python train.py --num_attention_heads=8 --intermediate_size=1024 --norm_place="pre" --rope_fraction=1.0 --qk_norm=false --init_std_o=0.00854 --init_std_up=0.0401 --optimizer="adamw" --beta2=0.99 --max_grad_norm=0.5 --dataset="wikipedia_en"
MLP neurons of a small language model. Each row is named by its layer, matrix (up: input weights) and neuron, and shows model dimensions 32-95. Each number is 50 + 10 x the weight over its row's rms, rounded and kept within 0 to 99.
After each neuron's rows is what it responds to, as a language model described it from the Wikipedia text at the highest values.

L2.up88:51 64 36 47 46 57 48 54 65 52 58 53 52 48 47 55 50 58 48 49 49 50 45 79 56 56 51 50 64 48 38 52 53 53 52 33 30 51 46 44 52 49 43 53 49 58 40 46 57 47 45 60 53 45 55 47 62 64 66 56 49 48 51 43
Comma after date/place. Mostly commas closing an introductory year or place phrase in biographical prose (In 2014, / in 1996, / Mexican Hat,), plus "where" after places and word-ending pieces like -ases.

L7.up442:37 49 55 62 53 55 55 57 46 56 70 34 52 59 47 36 50 50 39 26 56 53 51 62 67 56 48 35 44 34 65 39 76 39 50 33 48 48 44 39 30 41 42 49 36 47 49 50 58 44 52 41 39 50 63 62 51 40 45 56 42 47 65 52
Row-start numbers, post-copula adverbs. Numbers or blank cells opening a new row of a table or numbered list (e.g. "| 16 |", "6. River"), plus adverbs after is/was/were such as initially, often, then.

L2.up817:51 64 49 41 52 40 52 67 44 39 46 59 56 66 59 77 34 44 59 38 39 36 68 56 51 42 51 45 48 44 34 49 43 56 75 39 39 43 40 46 31 37 38 54 72 26 39 38 41 37 43 50 57 56 52 47 46 55 55 59 48 44 54 44
Twentieth-century year digits. The third digit of 20th-century years after "19" (e.g. 1991, 1958, 1966), sometimes the second "9" after "1" in 1904 or 1937.

L2.up563:40 39 46 51 35 41 33 37 55 40 51 60 44 51 50 44 55 48 52 51 60 43 40 62 65 46 63 41 46 41 57 48 59 61 71 51 43 42 53 64 43 56 49 51 55 56 47 45 56 56 56 50 64 52 45 57 45 39 52 47 44 40 54 56
Year final digit. The last digit of four-digit years, especially in table rows, filmographies and career date ranges, such as 2022, 2014, 2024–25.

L4.up980:53 48 37 61 48 50 54 47 39 39 54 63 59 56 57 40 69 56 49 56 69 39 44 49 46 37 29 50 54 53 43 59 56 73 60 43 49 62 54 70 60 62 50 54 42 42 50 64 46 55 50 39 45 44 50 70 40 40 52 44 50 44 54 55
Entity-completing word pieces. Final piece of a multi-token name, year or term in biographical text, e.g. Clar-ence, 199-3, Barn-es, or the comma after "Jr.".

L2.up81:60 65 33 63 59 45 54 53 37 43 55 43 55 37 55 48 51 44 45 46 58 35 42 59 50 48 50 46 56 64 69 38 46 55 62 47 37 56 41 50 38 30 52 30 60 47 41 46 59 30 48 42 38 44 62 55 37 35 54 48 56 53 57 52
Coordinating "and", give/make verbs. Mostly the conjunction " and" joining nouns or clauses (balsa and carbon fiber, nights and weekends), plus action verbs like give, make, allowing, saw.

L4.up920:48 50 43 59 53 49 48 38 52 49 65 59 54 50 53 45 52 62 35 63 43 54 59 53 65 49 55 50 67 67 71 67 55 41 61 42 52 46 49 33 39 38 49 37 44 54 46 42 42 41 37 44 55 47 70 76 60 44 44 65 49 57 55 64
Digits inside long numbers. Single digits partway through multi-digit numbers in tables and lists, such as years (19|8|0s, 20|0|9), NRHP reference numbers and map coordinates; weaker on mid-word pieces like surn|ame, g|ender.

L2.up763:33 37 46 32 50 66 60 46 55 47 45 49 69 56 56 52 61 59 40 42 57 40 61 40 53 65 51 47 53 58 51 51 71 42 76 54 66 38 44 39 27 44 40 52 48 32 25 37 51 49 54 37 41 57 44 46 58 45 59 50 44 44 50 47
Row-start table cells. First token of a new table row or list line, mostly the first digit of a year or rank (2010, 2nd, 12) or the leading pipe, plus "is"/"was" after an article's opening subject.

L4.up489:26 54 56 38 46 43 44 42 47 46 48 56 56 65 75 46 50 33 45 44 54 46 36 52 55 42 45 38 48 49 46 40 70 59 62 51 45 67 48 56 27 49 32 38 53 45 11 55 48 25 57 40 44 43 63 57 45 49 52 48 54 49 50 41
Mid-word pieces in foreign names. Word-piece fragments inside transliterated foreign names, especially Chinese pinyin and Arabic/Persian names, such as Shen-z-hen, N-as-r, Touv-ar, Fan Z-hendong.

L2.up198:55 46 49 45 50 54 56 56 56 55 48 74 54 40 65 44 62 49 40 55 50 71 43 62 68 46 49 57 54 47 43 62 50 48 62 51 55 61 40 56 55 47 55 40 47 33 55 63 64 38 41 26 38 25 56 55 46 61 46 54 50 41 42 37
Decimal coordinate first digit. First digit of the decimal-degree value after the slash in Wikipedia coordinate strings (5 in 55.8653), the colon in UTC offsets like UTC+03:00, and weakly the first piece of a table-cell entry or name.

L7.up820:47 62 38 43 30 48 37 60 32 43 33 53 56 37 54 61 47 44 67 47 43 48 58 54 39 48 61 42 41 52 65 56 48 55 58 43 35 40 51 35 39 41 40 51 42 44 55 55 55 41 48 35 44 53 45 69 49 51 51 63 41 38 42 66
Mid-word continuation fragments. Inner pieces of split words (sym-met-ry, anom-aly, Gen-ev-a), digits in decimal coordinates, periods in "c./ca.", table pipes, and "to"/"than".

L2.up624:39 44 37 53 43 58 48 55 39 66 65 54 40 45 46 43 43 35 51 40 28 38 63 48 56 27 38 45 57 53 45 53 53 40 58 51 32 42 49 53 37 49 51 54 64 38 49 61 49 49 62 60 50 49 52 71 46 36 57 48 47 32 64 38
Second digit of numbers. The second digit of a multi-digit number whose first digit is 3–9, as in tables, scores and statistics, e.g. 9|4–87, 8|5.7, 6|3.

L4.up388:36 50 34 39 46 61 59 53 59 56 62 63 51 53 58 39 49 38 50 50 54 55 47 71 47 43 55 50 47 53 48 61 56 28 51 45 33 21 48 58 27 31 55 48 56 55 53 54 47 33 63 54 45 46 51 57 67 59 58 41 43 45 68 60
Mid-number digits in coordinates. Inner digits of multi-digit numbers, mostly decimal-degree coordinates after the slash (5'0'.47), plus years (19'0'6) and table figures; weaker on mid-word pieces.

L2.up218:56 56 51 56 49 48 39 60 53 47 49 63 55 67 41 48 49 65 44 54 52 52 66 52 64 45 58 45 52 48 77 56 44 21 70 49 60 48 44 57 38 39 31 50 63 65 67 39 63 35 50 45 61 39 57 64 34 37 29 54 48 53 37 59
"al" word-piece fragments. Mostly the subword "al" inside words or names, as in Salbutamol, Falconry, Royal and Qamus-al-Rejal; more weakly sentence-initial "It", capital "A" and table pipes.

L7.up1013:36 59 33 46 66 54 53 56 70 58 39 63 56 37 45 57 40 50 34 45 61 45 46 46 49 54 45 47 54 61 57 59 53 65 54 43 54 49 31 46 58 48 49 65 45 30 30 71 49 33 48 46 67 48 56 43 38 37 45 51 57 43 47 42
Wiki structure and coordinate marks. Opening == of section headings at line start, and degree, minute and colon marks in coordinates and lap times (45°18′50″, 01:51:51); sometimes split word starts like f-lying, b-ands.

L7.up272:39 52 35 55 54 63 44 49 50 56 63 54 74 47 55 41 55 66 39 52 49 57 58 45 61 46 56 54 41 49 62 59 53 52 65 46 38 52 33 71 34 46 58 56 55 30 23 59 55 30 45 52 31 52 52 52 50 46 56 39 50 58 52 67
Foreign-name inner subwords. Mid-word pieces and hyphens inside non-English personal names in rosters, tables and lists, e.g. Naw-af, Har-im-oto, Chan-o-cha, Shin Yu-bin.

L4.up279:48 44 40 37 40 38 47 44 30 55 37 49 65 45 48 31 38 45 42 44 43 56 55 47 49 60 46 54 60 51 61 43 49 63 57 43 50 58 16 49 47 20 54 47 65 45 42 57 62 52 51 46 48 62 36 47 45 51 31 33 45 45 48 48
Mid-word subword continuations. Word-piece tokens inside longer words, such as Ag(ency), emb(assies), amal-g-amated and oper-ational, plus commas and pipes in Wikipedia tables.

L7.up398:56 39 54 54 48 40 35 59 59 70 55 58 50 44 87 57 53 65 36 21 40 34 57 63 41 46 50 25 47 58 70 54 64 48 62 43 51 64 47 60 39 41 45 44 63 59 58 51 70 37 60 42 56 62 49 60 50 57 46 56 46 51 70 56
Predicting next digit 6/7. Digits, spaces and line breaks just before a 6 or 7 in counts or years (19|8|7, 2016–|1|7, track 0|7); also as well as, most.

L2.up100:50 58 53 56 63 49 55 55 39 39 48 60 70 48 53 46 47 40 39 47 42 60 31 54 38 55 53 53 49 53 58 46 52 56 69 59 45 69 34 52 56 41 51 47 50 46 63 59 60 26 71 40 44 44 46 49 50 54 35 55 43 67 44 56
Opening pieces of foreign names. Fires on the first word-piece of foreign proper names, mostly places and people, e.g. Ang(ola), Bang(kok), Y(oshinori), Abd-ul; also "well" in "as well as".

L4.up330:50 33 58 46 66 40 59 52 49 59 43 51 66 49 39 45 48 44 48 45 36 56 44 42 40 51 47 36 51 44 50 51 48 28 55 32 49 46 35 40 45 49 50 56 52 46 55 44 47 31 69 53 40 60 43 55 38 45 38 29 41 35 42 33
Word-completing suffix pieces. Later subword pieces that finish a word already begun, such as -ilation, -ance, -ity, -ic, -rib, plus isolated digits in stat lists.

L7.up0:53 76 48 48 46 56 46 56 56 42 48 62 57 43 59 53 62 56 54 28 53 54 56 42 58 50 41 24 57 62 40 48 44 44 62 52 38 50 52 51 39 49 55 48 62 45 58 44 46 49 70 64 45 64 60 58 56 47 48 42 60 27 58 51
Second piece of split words. Word-internal fragments right after a one- or two-letter word start, often in song titles, names and table cells: Be|h|ind, S|ki, Ph|oto.

L7.up830:46 53 41 51 66 61 47 57 46 54 55 40 53 49 46 41 38 57 17 41 32 50 64 55 50 47 44 44 45 54 44 48 52 47 52 48 46 57 20 42 46 49 55 65 33 45 52 49 50 42 54 50 69 51 45 48 53 61 36 40 55 29 67 52
Early word-piece fragments. Short letter pieces at or near the start of a word, often right after a table pipe, an open parenthesis, or a capital, mostly in foreign names (S-z-olnok, Al-g-irdas, R-unner-up).

L2.up900:52 53 48 42 39 53 51 43 43 47 51 46 47 52 56 72 37 57 51 53 40 30 59 41 60 53 52 46 50 42 54 48 59 56 80 42 64 47 42 56 31 43 43 62 66 36 24 53 44 42 59 38 52 43 40 45 47 61 58 56 57 48 44 35
Table row start. The first token of a new table row or numbered-list line, usually the space after a leading pipe or a row's first digit, as in "| 1960", "| 2016", "9. Steve Vai".

L7.up137:51 45 57 42 60 61 53 54 43 62 52 55 56 38 54 68 57 30 60 67 39 38 45 57 47 27 55 41 56 47 62 53 53 33 60 36 42 60 34 59 35 41 41 54 71 61 53 60 59 61 52 35 53 37 56 55 37 50 45 61 36 43 45 44
Year-digit continuation. Inner digits of four-digit years (the 1 in 2019, the 9 in 1990s), plus occasional commas after city names like Princeton, NJ.

L4.up519:55 41 36 58 45 57 62 59 31 31 53 52 61 38 77 61 67 50 57 46 65 50 54 45 50 60 50 35 54 46 64 47 62 46 53 35 64 38 57 53 53 44 40 51 60 49 57 62 74 45 40 51 40 56 53 60 57 55 65 63 45 48 59 65
Subheadings and list-item fragments. Line-initial === subsection markers and table pipes, plus mid-word pieces inside list entries in track listings or credits, e.g. Nec-rol-ogies, Sak-al, Zlat-ib-or.

L7.up337:36 51 60 46 47 39 53 55 50 50 61 69 57 47 62 46 49 66 57 52 33 58 59 61 45 50 56 63 48 47 61 37 73 41 61 46 55 30 56 52 47 29 55 49 53 52 37 51 59 39 49 59 52 34 58 49 36 57 38 50 43 50 39 72
Mid-word name and year pieces. Word pieces continuing a word already begun, mostly in East Asian names (Gong-X-iangyu, Shu-kai, Tong Ka-po) and the 0 in 2020 or 2001.

L4.up224:53 39 41 54 36 42 37 51 50 44 44 48 56 46 51 42 59 57 40 47 46 17 46 73 42 42 63 55 44 51 49 59 44 52 57 47 48 49 36 55 30 49 54 51 51 57 44 47 36 21 58 58 54 58 49 65 41 38 37 44 41 33 45 49
Clause-initial subject or verb. The first word or word-piece of a new clause, often right after a quote mark, apostrophe or parenthesis: he, 's, has, is, It, also.

L4.up479:51 63 51 61 54 57 51 46 39 52 40 49 62 67 52 28 43 47 51 51 61 50 71 48 59 35 59 47 45 42 42 41 56 64 65 49 42 57 16 53 35 51 51 41 46 52 46 60 59 54 59 52 44 50 51 52 45 46 53 40 52 50 69 57
Table row starts. The opening pipe or dash beginning a new row or list item after a line break in tables and lists (squads, league standings), plus mid-name pieces like -ari.

L4.up801:53 58 53 51 62 37 46 55 56 56 54 55 58 50 54 71 55 40 52 49 51 29 53 67 48 44 61 45 62 54 62 61 41 40 57 38 30 40 56 48 42 43 53 59 58 45 56 51 67 30 75 39 63 33 55 62 42 48 58 45 56 31 58 49
Mid-word fragment continuation. Word pieces partway through a split word or number, predicting its completion, as in b-ath-room, ex-ac-erbations, disc-rimination, or digits in years.

L7.up788:55 42 48 44 59 51 57 46 40 25 43 51 67 54 59 55 50 61 59 46 48 48 40 52 58 52 26 41 46 58 61 63 56 57 57 48 58 30 44 56 18 54 56 47 45 48 40 58 63 59 45 47 40 37 58 60 31 36 48 45 52 43 42 46
Coordinating "and" in compounds. The word "and" joining two nouns, adjectives or names into a compound phrase, e.g. internal and external, Food and Drug; sometimes list separators such as ; or |.

L4.up468:39 51 53 54 54 54 41 69 61 51 36 39 53 58 51 51 28 36 42 41 29 42 50 67 57 49 49 52 62 38 55 81 40 52 53 35 48 48 47 49 52 35 44 76 49 38 50 57 60 48 49 34 46 47 63 46 52 53 51 51 59 52 47 51
Clause-continuation function words. Connectives and prepositions that continue a phrase midway, mostly "and" or commas, also "with", "about", "by" and dashes, in list-like biographical entries and narrative sentences.

L2.up830:43 34 39 67 55 42 49 60 45 33 50 47 80 37 35 34 41 54 50 41 31 39 51 60 58 48 18 56 46 41 44 46 52 33 61 42 46 50 45 27 46 48 65 50 34 45 55 50 39 37 71 45 40 55 61 54 46 55 50 38 45 41 56 68
Digit zero in numbers. The digit 0 opening a number, mostly standalone zero cells in stats tables, scores and leading zeros like 2007–08, 2:07, 0.68.

L4.up81:49 50 40 51 51 50 45 44 71 52 47 67 47 60 31 49 47 51 42 42 57 42 47 69 51 40 52 71 72 53 60 50 68 56 59 49 50 52 56 61 46 67 46 34 34 56 38 51 51 19 49 48 50 47 44 63 46 50 49 49 49 46 55 57
Career timeline fragments. Final digits of year ranges in career tables (2023–24, 2017–18), section-opening "==" headers, and temporal conjunctions like after, before, when, in biographies; also stray mid-word pieces.

L2.up105:48 53 31 65 43 39 61 53 44 45 52 49 54 23 53 44 48 39 57 41 41 26 48 64 43 38 47 42 59 46 66 41 62 38 59 60 62 48 57 38 47 41 32 59 51 50 53 37 65 44 57 51 54 54 52 52 50 46 49 53 56 36 58 44
Have/give verbs after subjects. Verbs right after a subject or auxiliary, mostly have/has/had (often before been) and give/gives, plus modals like can, may, should.